Part of a small language model's weights: MLP 1216 SwiGLU, no biases in attention or MLP.
MLP neurons of a small language model. Each row is named by its layer, matrix (down: output weights) and neuron, and shows model dimensions 272-367. Each number is 128 + 24 x the weight over its row's rms, rounded and kept within 0 to 255. A neuron's up and down rows have the sign that makes its largest values positive.
Before each neuron's rows, "fires before" lists the tokens most often just after its 100 highest values on Wikipedia text that the model never trained on.

fires before: " |", "|", "="
L7.down1160 [126 144 165 159 126 132 149 116 159 117  82 173 124 128 147 152 143 132 106 116 146 155 164 127 152  97 110 136  79 123  96 148 120 143 156 113 119 132 117 104 142 142 150 119 125  70 124 117 113 110 155  89 152 118 138  82 129 122 144 132 120 124 119 141 164 133  73 142 121 128 137 158 116 109 133 117 107  89 154 121 138 122 142 114 134 145  48 143  97 119  95  73 101 122 118 104]

fires before: "=", "|", "  ", "-"
L4.down1086 [106 153 108 121 131 140 106  86 118 173 140  95 139 143 111 157 136 141  98 137 153 101 129  61 133 167 120 138 123 117 130 159 122 118 116  85 163 125 124 127 133 114 155 133 166 134  92  77 133 110 172 109 152 158 168 139  52 145  87 166 138 168 130 121 144 116  82 128 140 132 147 127 132 151 143 132 125 124 109  89 124 145 162 144 127 116 118 147 124 106 144  96 144 133 143 152]

fires before: "=", " =", ")"
L7.down93 [ 86 116 152  84 157 176 154 128 123 102 120 159 156 118 155  98 182 119 146  83 171 111 136  86 169  87 105 145 128 133  85 155 116 121 159 142 141 171 142 141 165 129 151 117 127  95 101 135  87 114 156 162 164  88 171 145 128 124 165 130 172 159  97 203 124 145 130 150 118 178 119 104 165  90 144 111 114  95 167 133  94 130 122 117 124 129 121 106 134 157 106 115 140 121 145 146]

fires before: "-", "|", ".", " -"
L2.down39 [148 149 140 117 123 157  96 169 155 164 127 132 125 142 108 166 143 141  93  95 161 112 135 110 110 143 134 160 128 126 146 105 132 110 143 141  84 172 133 173 144 170 153 105 140 120 138 133 133 112 121 126 130 127  91 102  83 125 146 126 139 126 112 157  99 115 136 105 132 119  87 149 120  97 137 130 104  89 112 143 164 143 148 143  98  95 136 103 119 151 111 138 148 135 102 142]

fires before: "-", "\n", " (", "\n\n"
L2.down360 [142 136 111 139 168 167 125  91 110 153 121 111 142  80 120 170 109 136 133 121  64 138 161 153 151 118  95 126 141 148 136 114 131 122 135 151 113 160  96  97 120 137 152 108 143 110 158 139 142 116 101 127 128 167 170 129  93 133 163 131 131 131 176 175 114 121 157 159 166 115 111 101 166 116 143 129 116 149 154 125 150 129 128 115 121 139 109 137  84 113  86 100 115 121 150 118]

fires before: ",", " |", ")", " scores", "–"
L8.down340 [141 151 137 135  91 111 134 138  81 141 124 154  95 101 126  88 107 127  96 106 131 152 131 155 134 133 121 150 131 129 102 111 143  98 125 151 120 119 156 156 107 113 120 130 124 140  98 157 139 111 112  89 132 169 182 134 139 155 143 115 167 148  83 170 134 124 116 152 128 167 117  92 114  78 171 134 139 147 103 150 155 133 154 152 137  89 122 132 146  49 104 161 120 103 146 141]

fires before: "-"
L7.down1110 [118  98 110 111 125 100 140 100  96 132 142  71 120  99  62 141 149 120 102 131 142 121 140 115 142 121 158 105  78  71 163  93 147 164 107 135 145 152 141 108 162 140 134 144 141 109 115 121 145 107 126 143 113 152 137 137  82 138 164 120 191 148 138 106 119  76 149 149 150 103 139  95 110 127 147 141 163 159 119 106 156 113 104 102 134 119  79 141 149 112 136 114 106 170 154 149]

fires before: " |", ",", ".", " ("
L7.down1077 [143 153 123 164 128 137 124 127 143 131 111  93 101 115 174 105 137 160 141  79 128 163 161 120 138 203  87 155  92 126 116 177  88  95 136 120 112 110 133 109 105 148 128 122 133 148 197 140  80 110 123 136 178 113 115 153 132 162  96 141 103 130 122 122 142 171 134 154 105 169 166 146 161 132 129 133 112 128 134 105 104 105 114  97 124  96 129 163  96  91 110 119 125 172 147 125]

fires before: " |", "|"
L8.down601 [117 144 165 121 156 138 151 125  71 121 138 166 159 117 187  93 113 121 163 120 125 110 159 128 163 178 129 154 113  91 101 134 128 128  51 123 143 147 155 153 110 152  93 126 116 151 194 167 123 152  72  90 125  99  97 113 155 175 173 163 111 131  90 131 139 125 115 122 137 154  88 149 105 100 191 144 119 161 131 109 177 122 104  76 129 133 122 122 128 106 168 124 132  86 138 110]

fires before: ".", " |", "-", "}"
L7.down574 [148 148 147 112 142 133 121 144 153 143  85 119 138 145 143 118 150 147 150 147 138 131 152  89 112 127  89 127  88 133 140  99  95 164  91 109 126 139 126 137 110  77 136 122 121 109 164 141 142  96  95 160 112  89 127 124 151 120 127 167 108  92 111 132 130 163 113 177 165 142 161 176  83 144 175 138 116 177 193  92 104 119 109 126  83 162 100  99 144 130 121 104 117 115 143 172]

fires before: " |", "=", ":", "s", " of", "ing"
L8.down857 [ 49 118 132 119 122 151 110 137 114 143 132 154 163 135 138 130 125 113 167 101 153 159 157 159 121 120 140 135 125 140 123 145 125  78 120 114 154 104 122 134 108 134 139 119 129 106 157 122 133 120  96 120 163 169 118 126 102 204 132 102 103  97  71 106 152 148 115 107 150 128 128 112 156 146 127 140 134 158 108 169 198 129 130 126 103 108 127 136  91  95 137 111 165 115 138 153]

fires before: "-", " |", "|", ")", "\n"
L2.down629 [146 156  94 126 132 167 121 177 128 150 108 121 163 162 107 120 107 124 108 111 151 151 155 170 141 127  59 124 139  98  76 119 115 126 141 148 127 139  98 142 108 166  82 139  88 132 125  93 149 113 110  87 153 138 104 116 115 145 122 136 134  95 113 145 133 115 146 136 127 170  96 104 108 117 158 112 158 140 160 136 146 133 180 131 100 121 132 121 121 117 132 125 117 129 115 164]

fires before: "-"
L4.down471 [172 115 129  92 132  97 136 123 131 177 116 105 126 160  82 126 101 131  85 105 152 116 136 108 172 106  88 139 155 102 141 149 113 116 116 102 102 146 154  91 141 158 151  97 146 108 162 127 126 111 115 120 137 133 122 128 166 146 128 135 123 111 145 151  73 117 131 159  80  88 116 111 141 112 127 128 109 167 120 131 109  97 136 134 133  98 101 159 127 131 107  99 112 181  86 114]